config.toml
num_hidden_layers = 9
hidden_size = 448
num_attention_heads = 7
num_key_value_heads = 7
head_dim = 64
intermediate_size = 1216
vocab_size = 8192
hidden_act = "swiglu"
norm = "rmsnorm"
norm_place = "pre"
norm_eps = 1e-06
positions = "rope"
rope_theta = 1000000.0
rope_fraction = 1.0
qk_norm = false
attn_scale = 0.125
bias = "none"
tie_word_embeddings = false
parallel_block = false
init = "uniform"
init_std_qkv = 0.0165
init_std_o = 0.0
init_std_up = 0.0165
init_std_down = 0.0
optimizer = "muon_variant"
learning_rate = 0.00962
lr_mult_qkv = 0.5
lr_mult_o = 1.5
beta1 = 0.95
lr_head = 0.00383
max_grad_norm = 1.0
warmup_steps = 200
schedule = "wsd"
decay_fraction = 0.722
decay_shape = "linear"
final_lr_fraction = 0.0
batch_tokens = [32768, 65536, 131072]
max_seq_len = 384
doc_mask = true
train_tokens = 458200000
max_steps = 6017
dataset = "wikipedia_en"
MLP neurons of a small language model. Each row is named by its layer, matrix (gate and up: input weights) and neuron, and shows model dimensions 0-148. Each number is 500 + 25 x the weight over its row's rms, rounded and kept within 0 to 999. Numbers have three digits each. A neuron's up and down rows have the sign that makes its largest values positive.
A block is one neuron, or neurons of one layer that tend to fire together. After each block is what it responds to, as a language model described it from the Wikipedia text at the highest values.

L6.gate288:494475470514479501528502482499478472501468493524499456512535517492528465479452498512524493490481534504500496544475509509514569516536493484460497501513460485529544542465493513544482506510488519527519509524503486472516519539483519475453484506507510501459494500495486482501457517531504502491532479537500500494518554494507518478507475453533483495489521486473500428520479515526483474483521539510466519480491559503485509499493503489498520504504510512528
L6.up288:520534483519509505482435447514472451505489539529470451521512505508496492499428502526518477492524504491513477502482530476469489518541481465498513492484479461462478536459513477566514542534470516487477472487518498560474524512471498471523475518500492480502487531515522500414446496531493551496496473521497532485494503490500536508522458508489505492518528490451522454503526484518483537508483476504492490496489487496513503495512550482510514516458541536509
L6.gate354:515508499469504455518496521530484498482521527534540475501499512504501483485517477454516516499502484517488506510497521508480486440496557493530537453486533505477485482485502492502514541487466475505522495472495520492533483497480499521501511543506537500516537566462490449517486477503483507515474485500509511543471517521478493483464497459514532558502535472518481500498470483487504512517527503543517522470487497480491506510495491477489489503463481512525
L6.up354:450476488483467498524474516480488515483511496496471477534483535510455493530511489453473515505484501498461476525486491476507506547520493510442539500471491468487489527458474489486506473521517487544558460489498503473509502512510481474452516453529416496507476532490487481501461498512477568485484455541474517503515533505473514490535531479448491474435499499463501447535485486525514471519528451497508501492466516545530528471516500470488481530473505506495
L6.gate990:443518483520487505532467494475483487502490523532562506453480497498504469510497456508461477510462488495488475503432461551458524505540504476503524491420477458542497497468478552487503492515507548490511482498538502506498508548456473504533512510503507511497499476522510503525461518434472467505480513473524468505509546486447492506490482493468520511513531488512502493477517497557544469512513493489476510563511511486532519479509494483557480516500465483510
L6.up990:546485539536495523543492499540479490494449525537521502490505506479480514554483520482477505490475511516525499508459523526510502536498501496443507454523521497475501480447483522490469505506467525517506513507518511511560496487555520501499494486547494493465491479499496533503475519537451482563479506525481472538513502523504506533501451501497487518480528451500452498541518517502550521484483511435484478495486494474455473498534536482503522528488531529484
L6.gate1006:476491506452483462513514495533511516477491483554508502487515468499522480522481425526454476517488506492498505525480495522504491483513487494521469498533491497514488468516526500577516493523505488541516476529488451515529496495545494512513455487496516532481536505473488454444467541501482508494512497559500516498450485451493486532492471526525464517463504499513525472523567500520468453507479508460488479497488520537496513505477464513517509483474487501468
L6.up1006:539480465535528497492495547513515522463524517479492484507487520521493493475507457509544500472483526494468495504488511493500479508524532433493490483473474517462502523461482502520509484519450489474503543514505501482509528491445502515498508513497519505500498513520457462485490550453477500504471483481504543495543466475494502498531463510488506489494527520533539485563507489550475478480522517480459478534489481490462468506463489503491495538495535454494
Day numbers just before a month name (On 9 April, born 28 November), plus "on", "born", "released" or "Released:" introducing dates.

L6.gate254:501509521532492496482534505494470494495525519505538505512489508530510501513566473478488515493551509484505506501483443514519533483493495494499530514474486466521520484504509508526464499494475515464430524477485515500523527481435529510498508439520483455510509495460490492448501476515564479509520467487513489469462466545458540480502478520524481535481523491489518472522504503489492478538496502502452534478513491510508535494542512529486525536451476549493
L6.up254:497497531473474470473508497472497445499546512528499511480492539494501546484507496471463465467520507523493500524475446524504526475482501463472556506487544534474496495524504496530478444506526466522508511517525508472537503496469512517524520454519487507481531495485494493488528462512501450552476476497501551505495452497517493497502476485523535522513486515540477488462484498514526523527493486518490495524500548534538527520533507482475494510492461505450
L6.gate871:530491460488490481496484513516459526465474490475498520503519538550514535482470496501511529510489509470535526499490524530500478482487505509479476513512517468512545500514463520486532508498478444481515501498532525472503509470514559549514517498498540431506551489517506502486529485468499508504514489491505508467502490517474517451476507501528508467488498502467540479484477488467502522498576506487450489497512472505515474489500524477491487497517447484513
L6.up871:489550477464477493500496541485467511457524526485477523489532516493482540522513508454543502489437501479512526502505500508510472493493503544509498535488519545517540503491500535477508502492479502535505512508530494500458524464488504495524512468519531496497536534476523497493516497528511525472502519450514504550537488505496511495518493523506513480484490478479482479518507505517515511520497478443482540492529495561484510510507504490484498485498504493511
L6.gate977:472471508537469473486452501454478512472497498521537523475525539482520520463561484495495520510520522519511495506502477535497508453496477538548528511480520497508554544489465504508501500529462467486476550498519504499498522493495485520502478530476490500491498513497513513534478454526528458515516446469483492517483486512486518467527471473533497503484495477476531518510486510488497510488491510559474512486513496475478523525501521519515537507481527550539
L6.up977:528512502470486486506521520471493510472516428476501529501477562498454454542515523498488523572504477520523498523541489479500531497511501485493477546461511493505496482477489495500479505506539510453514506518525520496454500521536523498511496496503508519474533518505506516491477521520545463526497493495504537501490445465509508489525507485521476488545541490499501508514475463531502553496524492507485526469493519529506534575459514492530489450467528524512
L6.gate1104:479530490515484535489506476502500562505505469483517476496497501545476509517494515507462470507497506484486474491489481519477530510503517522471500535504488449515468493483472533494481470498495484495458509478457508472530482502414497527536493526476514484536471471498508518518521469467502480500473485508505498491491499496478477497485445478557477462491528471525503515488472525523496519531504481486494491532490466477487509486496507509518531497501488539528
L6.up1104:477482493504538524519534478497493547495490469522496487530485540519497481533501502491499505438538513531509500478493500449485503478537487521517489479512522495507517507513542489495554483518478494448511497487500476486490520480506489487549464439513502470517489528478547489492483494503434497525457480474498493518525493523474470489502467487545498488470477479465538516497524525517508546500494537503493500517528530517456494449485453595496525523460450537479
Final piece of abstract or mass nouns, often word-final suffixes after a split stem, such as Construct-ion, criticism, research, admission, usually followed by of or punctuation.

L2.gate206:492493520482442466506534513491504516465480499507496480493462520501502510526497492460519493501501490478524493488515526473505480468552485500537527442463512542500505503466513487472487514457505494523485506504495484542527510487469491499451465481510480460471492480484510524566550514489523548504493519490516550452468466455515516541493489493503483484519483466510510523434485506491491483534491504451520485528503521510518467519516472506505533498512502480518
L2.up206:530521459513527539466464479528494505517466474497492533525481520516504464452525483522478481485441472550466543495508503520462477505442493492472516505543473513512484554533486549521482499505497440512489552508514524543476485504467544515486518528515478498518505496523498530517517539473514575486504485531509479498493511500477513474546516492512502506491470514506506483545503449501511477505492486464544490511502523515532490471526486525530525515479464538509
L2.gate532:483490522511512477474517532446504512487476473452494477516443488488545524456527487510495519543485472505487492461476489467552499487521466507483488533533469463484541533438551512494472531501496480449493507546516486506484505504521489488516479532524481520529538474467557476515481502512516506502554526427531517506495449497494493506490488535468534501486532494473492510510516506514492475504495502508455472528474442529496545510504446477487528481527511477490
L2.up532:533502478478513495484502521481490501481464522526555482455450494507472492478505509526492528472457481542465513547488516482500490504461473481525498524524480498502467541456503524478502489496511529498490507538519525506473541498449489509536449525485489482461516409521470461537501512496477530543482496517535538494525449493499502542497504493514472533496467488499553491514514517539478487516460481478518479527497507486490462484513530502512500485518476537513
L2.gate695:516475445486495507496504495517550524508508555495503459517493500516506548432486521519481492513496505521463494492488520539506483524521462515478470517502506520511496520514509480498491507550546524537488509517484517490521512497494530476500495532504513460505475511521471490464468470489511543506479486505530475511497463509491469469474453516528493493482490528481506502478478467545498482488491517506499515512552528481495500471514516506502452523548501531466
L2.up695:527463445519502509528480501508533519499505489509511497516495520541485455470477545510520448492513483528503504507523479491499477508475500481449483495462463488519499507482493484548512509466555524496486512488525509523492500448483474480495487528459497476481536471534472506487502500548462510553506509510496541494507455487513503511484507485448517511467468495534511524493526513480472522524493475475576496531515490488545491545530550507473522460482465454522
L2.gate1028:558534442508511502534482493512466484496482504459505514512500535516543503496535546511545467549494511531481496461491494512489528493532500512490503508537565522485468496529568529472496531540465504460492501497482475527542509516472527456489487486505490503533441445499529535468510483529509559477490473524491490513479456505484511523492512520514530500489475521507533455461537492513516494454500491524484501532544512480505508479470543521482494488483540486485
L2.up1028:537533475532530525483482462550493460493460531473503472460482548497533488541534521493497528504459514525490502467509509516529528506487491478507512521522456540506457488511517509504517520518470496474499495541498528531489509505481506514501489518496520478514500484487533523518501524491518518500467516503523488491504493504508535506485512476541519507509473466487527508505494501509504578491502490532511498503519462541478507524528547519501503496517511507506
Short consonant pieces inside a word split into several tokens, most strongly the c of Des-c-ription in section headings; also inaus-p-icious, ins-c-ribing, out-sp-oken.

L3.gate1027:489513502488490497469514480470483497487541485546487497509538544514506512499488461469478488482487532501521460577506544468519493482488504458493465474497512513495530495517481481522500499494548499496554522494497533497490499523538505499540519498529496519501459504508537483532504483488472470497521464493518505538523535484506515474480522507466523506484590512520470478478505482500486547510491502511478533489492553479483484490534489494467489469509499498457
L3.up1027:521466489446489498525506509528501476478526505511516523535487501500470501512490537490505540486532475482502515447445520531485469520525532515502489512522492475485499501488504465482486504518483518517464491485448520468523513511497524527506514488506491489466506496492475483490456516543506493526542560479524475505501508525483490505503459504493504472481463505483514540535474477510498481484461499499500493463527467461477534505495528467483492536507532474491
Apostrophes for possessives or goal minutes (Painter 17') and mid-word pieces of names, often in football tables, e.g. Ferencvár, Wolverhampton.

L2.gate3:510497484472496508483481495493481541489537525521471528458494462538484507497489499477505465468486507522533506533520538509495454462533523534512545473475497483494476505522466482474507437457460526491506476505469447538505472535473490504517508496500496514497491494497490478443483502524493515489515532507521485485521508491524500489514486523536445496495522524498515515501449495545509511484523502481465460553469503497506551491518527473496459487499492489457
L2.up3:488472533462462519490556507482503484487496514490480516554515505516463505443492513515506500479497546496450473524531497490480498484508505526517551484478494525540516454509477461443489460476509489496484490468555499510492503515467497488500542474473477519487467500504487501477523513513507506522470446510497530493486529461534505521508491546518484468503497472528528502483459494506513521490553513472493465525454490524504484505551504469497508507475466500473
L2.gate527:531527500533473484503499509543553515525527534513495516484528490493467485536498480523521404495472506515484501523473505474485531503525519493499503511483492501480513436508473523512537500499518534517517485505497420477486484494519477473503528476498500508469530510463484473477484442539476517480488542515539462528490486522522520504480466450490522507487528489495533515504537490485488513508485484481492520468511517554498477452530502501466498501528475492466
L2.up527:525533501474460498454466512509540476511492455498482483510504520529506488531458489475513518481477516508498525506526500513499553491550496467461486524437534503507465525481529519491484494493508446494505479482489520495487496492497471496477512520535538507468506507503497464487512464491483505519490490546510484508523501533502548473515493486532514462524511514550496493500485501510509488483509472558528510530508500545503535510457482505560500469470537526502
L2.gate533:545549546504490501484487529496458485475521495479519517511489491486528554446514498495521518513496450485498492480503507499504504508506494524504494504512514493486467505528548452525551501483509470503520471486527512483510493531508481481526461500494513502487489544505530500527496458510513506472520510501542499522537449528492513537510471500506534529512493450513529519505492478506501498493509488499476558487495525506544449557548469507487528497494485498481
L2.up533:479512484530496543554485503480526526473557493508524494487521484488506516548503520467518522532531524519471509462534505482492507462526539469464516506515493540480532517487510465508518509463473525488536475456531491472487504497484475453491467486483494508499482492499519471467503481501488469501532551519466462488468509481536508474512527522509521494495493520482503506494511529533521486498547501508509477499503532500570544480499484494476519496503435520518
L2.gate687:483506511507466509498507433491539494509505508510487527499504523530537486522454528513500512498498557502515517532533468493522457502550501554478545500480489534509511497478508454470505459474486494541513504493500454497513501516478481496524510501483484538511558491530489536433536508498484506515509509471500525490493516496523468526506511458497495477496540517530500442514499474490440490516527504534518538474508516526496482468487489451472515480534486466485
L2.up687:486480493466482527474477468472514550515552501501518518501486494481490519519471516510489506501497514479499496528504504468472468521499501523518483509524538506454515475478504504512555541525476509533500463495534567517493536487491484506485534518513558560484510504528514483508511461512520462505471473457518480459513522558554480512516490480506506462498507520503525529525512480478527472509537508525516499464494494511491505553518498478510502481475500526483
Apostrophes, chiefly the minute mark after goal times in football match reports (Cooper 4'); also possessive 's (mother's, one's) and word-final pieces.

L6.gate179:559494489510499483511530528443519514491463503502546503515535475480494500521502469491487503466483546521515483459509475495525511509470506481505500521505531529561495496498482487489580477496512462505511520481508505495510486508493449488517533510481502493530521516544503514497522461501506480495494494481472490507522495505507490537488457489468518495479556477518486464485474533513538528489511529510491511494498496460505526496520472491499501499512500418519
L6.up179:549535504516480479497478493486504546514507472511496469500445485494471505493522578522509458527482443509485529487439533527507536506480504552497459528495464506507486523477549511480495472566457509480474481490515486484483506489492516537545532533460519477475507513494509480511485477512522491516476493490519525494449496494472506554475521424482465516498497548526533498533517494494520496495465494527508529459503557473505552479551490535528543494473486522488
L6.gate595:505466443531533499493510465489458513539526500525482473556518494523535575499500490484546486444521490467518486471461492556475506493473493487532460541491455483459487507520500526486492552501505494490528499483494500522504516527454545476472496525498515489502456499465527523519517469499524469536518498509519490473517505521508478516476493519519507505481488513511473483479501515495525544516508523474505533544490538473501525504521476472509531450509487505486
L6.up595:513477456496500522502524503513476487490489473490471535548483501487517504466487494495521502456531552479538522486472475541458499475504507520570480475513483472534511509506508497476483518524515493493475485497504490543531517505477480518436486494451456500505465532502522496471523480514440431512550473495502507488489517529487438489498493517495491515529516488543493464494514466502509492514518490465528497530496506485496535476538486487501502461529492489506
L6.gate1034:468504530509474496503534501514478489486493504511501484548528551526494477503463465498532490505535535495528498507484521534494495460539476511503498506480424500500537457505505463496534502513497498519554462515505494466518498494509501489548507513454504512506450519488492461529537463430498478482508561513518474517492501531505534491541452539514503509485485496473496522532475482523519479482509496524493465498464480527498485474527529503466474521492508519515
L6.up1034:471524488456512509473494519493496506492478496520508489533496444517513522518510475469503465493529510480517518505529532530509501486541497511543533498465466471497535510508523502506522534458512509492553506472539472492466472530480517528473512489503496510498556515456510508480511497485521511500445490526497474513488470499498452489503522516521504472507505521491442463475496497509468527567522534468536459508484522495481515507475532483498460527488499498544
L6.gate1100:517536501511509492490483510461449529489540461497581509499472483511502484510509501493460462523495484486513487527538525497502503492486472455488510516509426516465498517479565502483529532532544499492478473481538416540538521510477485480540489460510518537527504529506509479507484489508515462500493490480516480522531518489491500528509521519503516516475515528494456496523519507548469486514458512492452464459478529496509461523489479494539494550506484504478
L6.up1100:478512516494496487516505512537476483470503487458483514515519461459528471480478546514504554495481504540553453518448523466516517488524471486492511498452464541526498552480492474515477507504524514519486510460490499495547461439544525508485494489470488471527498559506498465495511542493497502500516470453494505518501486480491519458484532507522504473490525478464503505521473455468494510506490485484547513520523513495549522496517508514512453511516529514467
Apostrophes, mostly the minute mark after goal times in football match reports (Clarke 25', Jones 32'), plus contraction and possessive apostrophes (don't, grandmother's); weaker on table separators after numbers.

L3.gate676:489509543478527436499519498536494510530508455483551468431489485508514466530535503485474483512488504470475531440496511479508492485480443501471482516569527521494500473472485497452509494538475489524496559521512466471490537521497494512456508479503515488491482514512506470531524494492466508446495466527510458453495446505484547492510491508488529477513477503498523503507549492511490509550509543499508514481507462523512515527488491493550524544510452500488
L3.up676:490507494448545470525481523471474483551451489481537535444531467474528550536537544478545489464514463502523546496485451497513489505499503501478487501496509499458498486521505541524509547521499496530468499482509516487490516498512523517474501479437506456460489491563501487507477544487461479543496502528468469495503468500510515519502463484485497514515477513523498460462483488533505513489491520483457485460529483490528506497490535471495533527509480482458
Word-piece tokens inside a word that was split after a short opening fragment like De, Ne, me, cu, such as De|al, cu|st|ody, me|at.

L2.gate710:472500526491500510520480497477507510476536520467509467497451476534521475522509479450523499504483534509496490515483454495497519514463520539461498462483482490513521501480515467471508510539505500465491523513501516535481512500494467511494504490476498492451510512480488469516492488522556483527465505524519426506479463504520566475490464491515503454513474536534519483441522519451507508484545509494483489513459488495499465494493474472503493521502494467529
L2.up710:514439524480532487464490489497502470482498478490490471513481538529517512503511463512564488496494516514495442519503507516494506470502490492527524499505525502542499481543497496526511506500503504493506519519518492546482464532555477507503449490523534492498488509475524467464444499526505499504481517481518485506478470473507521525459515471541542474476496494531516504513524520500472488454401413506458468504474490499492471487496536497520508493499509488502
L2.gate821:541492487487498469463438507460491519512496501462514457537526491542479501533506499492497545525520474491539507521493529538493489502498502453503546523561527499459505526446485517545458503510486494517513488497484511527490506492461514513502466539503446529486526497477471541480456463475532514515490541528506452433488459509522537537541512461521520545497534523520489499533518482503452514495542472506474524552492544500499464509488476472515515481467488504485
L2.up821:485481463478486451480522487481495521510486532460501464511512471529494483532461482530519506524509442477493464483493488457478472521474469479512552514544530528479557495485459483497499514561487483501517498537496456460481498518523483524461500544515507491504467526453502483526489479502470458488495531500533504457493507522516567504428509466534494536495486507480516529551449479548524490536541514500452527526498536511484516471495446500489475481524514532524
L2.gate1058:512482537476484487442459512506465556497538448507481456478484475510546531516462489482506490538455457498509471509476471561499526536506506505547522484512514426547522498512485521515528482553479459467448503524507527516474527489483510534458488504530505463506505533527465487447444505513500482502520570501510499494499481454509512489515506511519522479460512534516466507472461514494533483490464462517489519474460544535530531425468460475482489505465477452512
L2.up1058:495495526454511499491509517507520511456484496523519476466490461501510518501475463474458497506506444489479463500486526463509498470482515500472524479527517472487517496581491513530462489509517473464452485498489509562493499520545473518493530525521482503470475506507489466449517505487484497473502503449498548481484496436527496491495457505507491494517512476484474502530489509526544503488503496481498532503524491479487529492474453505501516516499504509514
L2.gate1140:491496500439541492510507501519503489508493522510486535449535473551508492533481512504499502476551447507484518450486472452477485532537486496474566473541535456486469507490479498526537502520517483516468496500471476496506505487458485510514515477540551494515490483517492482536480474540493469494473528487477497497526480522500547489531498512547459521468507456472534463468482533514509511435504517494453510474493466487521487473535521478477477519550547503491
L2.up1140:479467481473450518505513529472514520507521519534491515528463491489477519550543530531524474494525508476514506503506509530544494528507537512479529504536558467491500470505510520530497512515512511497493467494539487525528531506468505543532536467549501500501479481498442491538493540494470508564477492506472504520501471552515558481542517490506480506517550528503455457501479510473514549519530474539486452480468458516549482473472464481501530522507480472462
Second word pieces that finish a word split after a short prefix, mostly after co or dep, as in dep-th, co-at, co-ef(ficient), inc-umb-ent; weaker on words like that and greater.

L6.gate505:522492486483497535514478477460484509466466538495476494508521520471491478535513512469508502534505539533527532507538490480468495523475493494515488520451476485493543494509502510502484501440530483495461487497487510513513515474490488481493454510481473557497530513506427487491518476485521524496541499447511485531519519454521505471526455496449505490516542506470522484504539497486532522482519504492488496473465550515505521491487508482513547525524534488518
L6.up505:495496416520462497512479530501501494479425471473519496506471510552486465474489544500513527454471516520475528546508473510484508494471458482573525533474491489509493450491541492535507543458497478479517494554487499551471481514477497468507496509471493465515513541451460523537516471492516462492511474454520504488530501465510533504537531515451542486465501458521493504503512498492527496524519473500497488489532538504521508511481499487498459495469490446533
L6.gate705:498446512507464526486505455480549540507505507510551525445471505483441493514494533502545461490498443469492485442489478522477507493558529482530496509530471501512553533531481525490508490521548553526511518463506503473484495487512472512513546504484524522475519520460425463494528530518526512513532558519513504499542492542541529518532488513480539520477480505533502513506476491505498499501521516502456488464495493490535565499485503492470470523510504491513
L6.up705:470460531485452513522474510506501511513487470504506494470487506533535499523477456485492513519533514490504509525503521514513547544539473482547478496461494470528468497526503541473480481543460508485517518523552485504495531466503491460495517508538535473504532559514473495471519461517494483568518540480500524507517516531521497501502491485475512525486471483498507488516474509502539492485515493511462496496489515493477530506483483487484497512535532567528
L6.gate853:540471469509461524480523561514477533550543519500502470480531510482494504484426505512494485498486504518518471498509553520501472471527511472454466516447488548469497489480502486457495505499519506508515475524484519488492487525498457503544499512501489463524510514440486524478481517508461445533522516514511457476490485502539491481513495504497499482445504480503505528514503487520518494514531484494547481508541545509447502505503512475479522489484512477546
L6.up853:571512458516498492497517514513517490500514507493508500500490504480501509523460515513505519511523477473496540497510460485518493495514504482475524493541529506450472480475484538515514525490513484486463475499521521511511487496519487520460497452528502509471509487520522511487537497510545462532520480465538511489532504481501508456498513509467506537526506522524460558510462487540566505497499505461516499509488551501473478532492513552506469498528502492497
L6.gate1121:502493487515531507500478552500488516492528494516538427505459517495497521491451508497541521483529478487465499522531515496505475510514520498478477522560533460471441518449505500502518477486498502519509506522530510487510528486518500537476498494533512507516488540504521455514524457505532503452490527510503569502532468519462491518478529507506477493483530487480479545483520501557510504488542467471513532534478463519481509507534499485461485518522529517531
L6.up1121:559444499515493491506495537493491470538548501474492488512476514465492494492476514511480469520517548468480505490526539489498471497596491513493470478506501539519483517539486463484500498479485540502454543518524492494480575485503517485474468478493496482553515511519522488457495457506523513505515499491504505490523470521511465523521496511523549506471496490503439517502489498546500536499520469501495505536491499486480503514490494447509467516522511509474
Opening fragments of split words, mostly sibilant or c-clusters like sc, sh, c, as in scattered, scope, shrapnel, Discography, inscription.

L3.gate668:426528489540479451521498495489485485503504490473516500477494502539511485509477504507561514498517480507511506479505505505517480523535459495485523510449528523548504490495489538500487542452504538459509504481538458514513517482464451524515490462502545447478477514489483463425487453525495435506530535503496514472520529478534507475493496488466462515524488475479495485478496534489489465470501500455513472530504464494504469497498528512511527480518527504483
L3.up668:481512481503476474517509505478502469477481491497504478479465488511550511492483534485543488489493471536517498469470534462530466516472523499519525505502512489439506504488519524463483522478477474521521493512534538514488511512474466516485479506464558519505511528472516487510555464481481507456499496498525482475485458473528508480515468505513517510489458456510479527497497520495451473520511441536503470468504505463445470492450517505454502511518487474493
Field-label words in Wikipedia infoboxes, tables and section headings, such as Website, Release date, Early life, born, No.

L3.gate1204:519515469485484502522507511519474502524521490484479477495507512491511478524498543500487524482538474504527508496468520483500485493494512486444500526521514469487502533516502528461481512542511491485502502518479546522502483522476486506489490514525523535460500487494498499528472471490521513498490490518488485476476470544448501500503473530501500523495550483506542520476482492491492504501492473506489495496466527504500490511503542456502511474479495500510
L3.up1204:524495488452501572506484500521485487527503471475555522504494448494482499489508520552521491512483499481542520524499478486510498543521495485487500525542504500506504506502490534479488552513463555492481524482515507512494471502504500484506522472528478503467501529514522499515511448477456537551506518487500523517475468527518453500509458452520493489474508505526480495506508497496502505485526519520503527491492512533524452463519452505493490499499492509479
Short word pieces in the middle of a longer word, above all the c in des-c-ription or ins-c-ribed, also name and compound fragments like Lock-hee-d, gang-st-a, ecosys-te-m.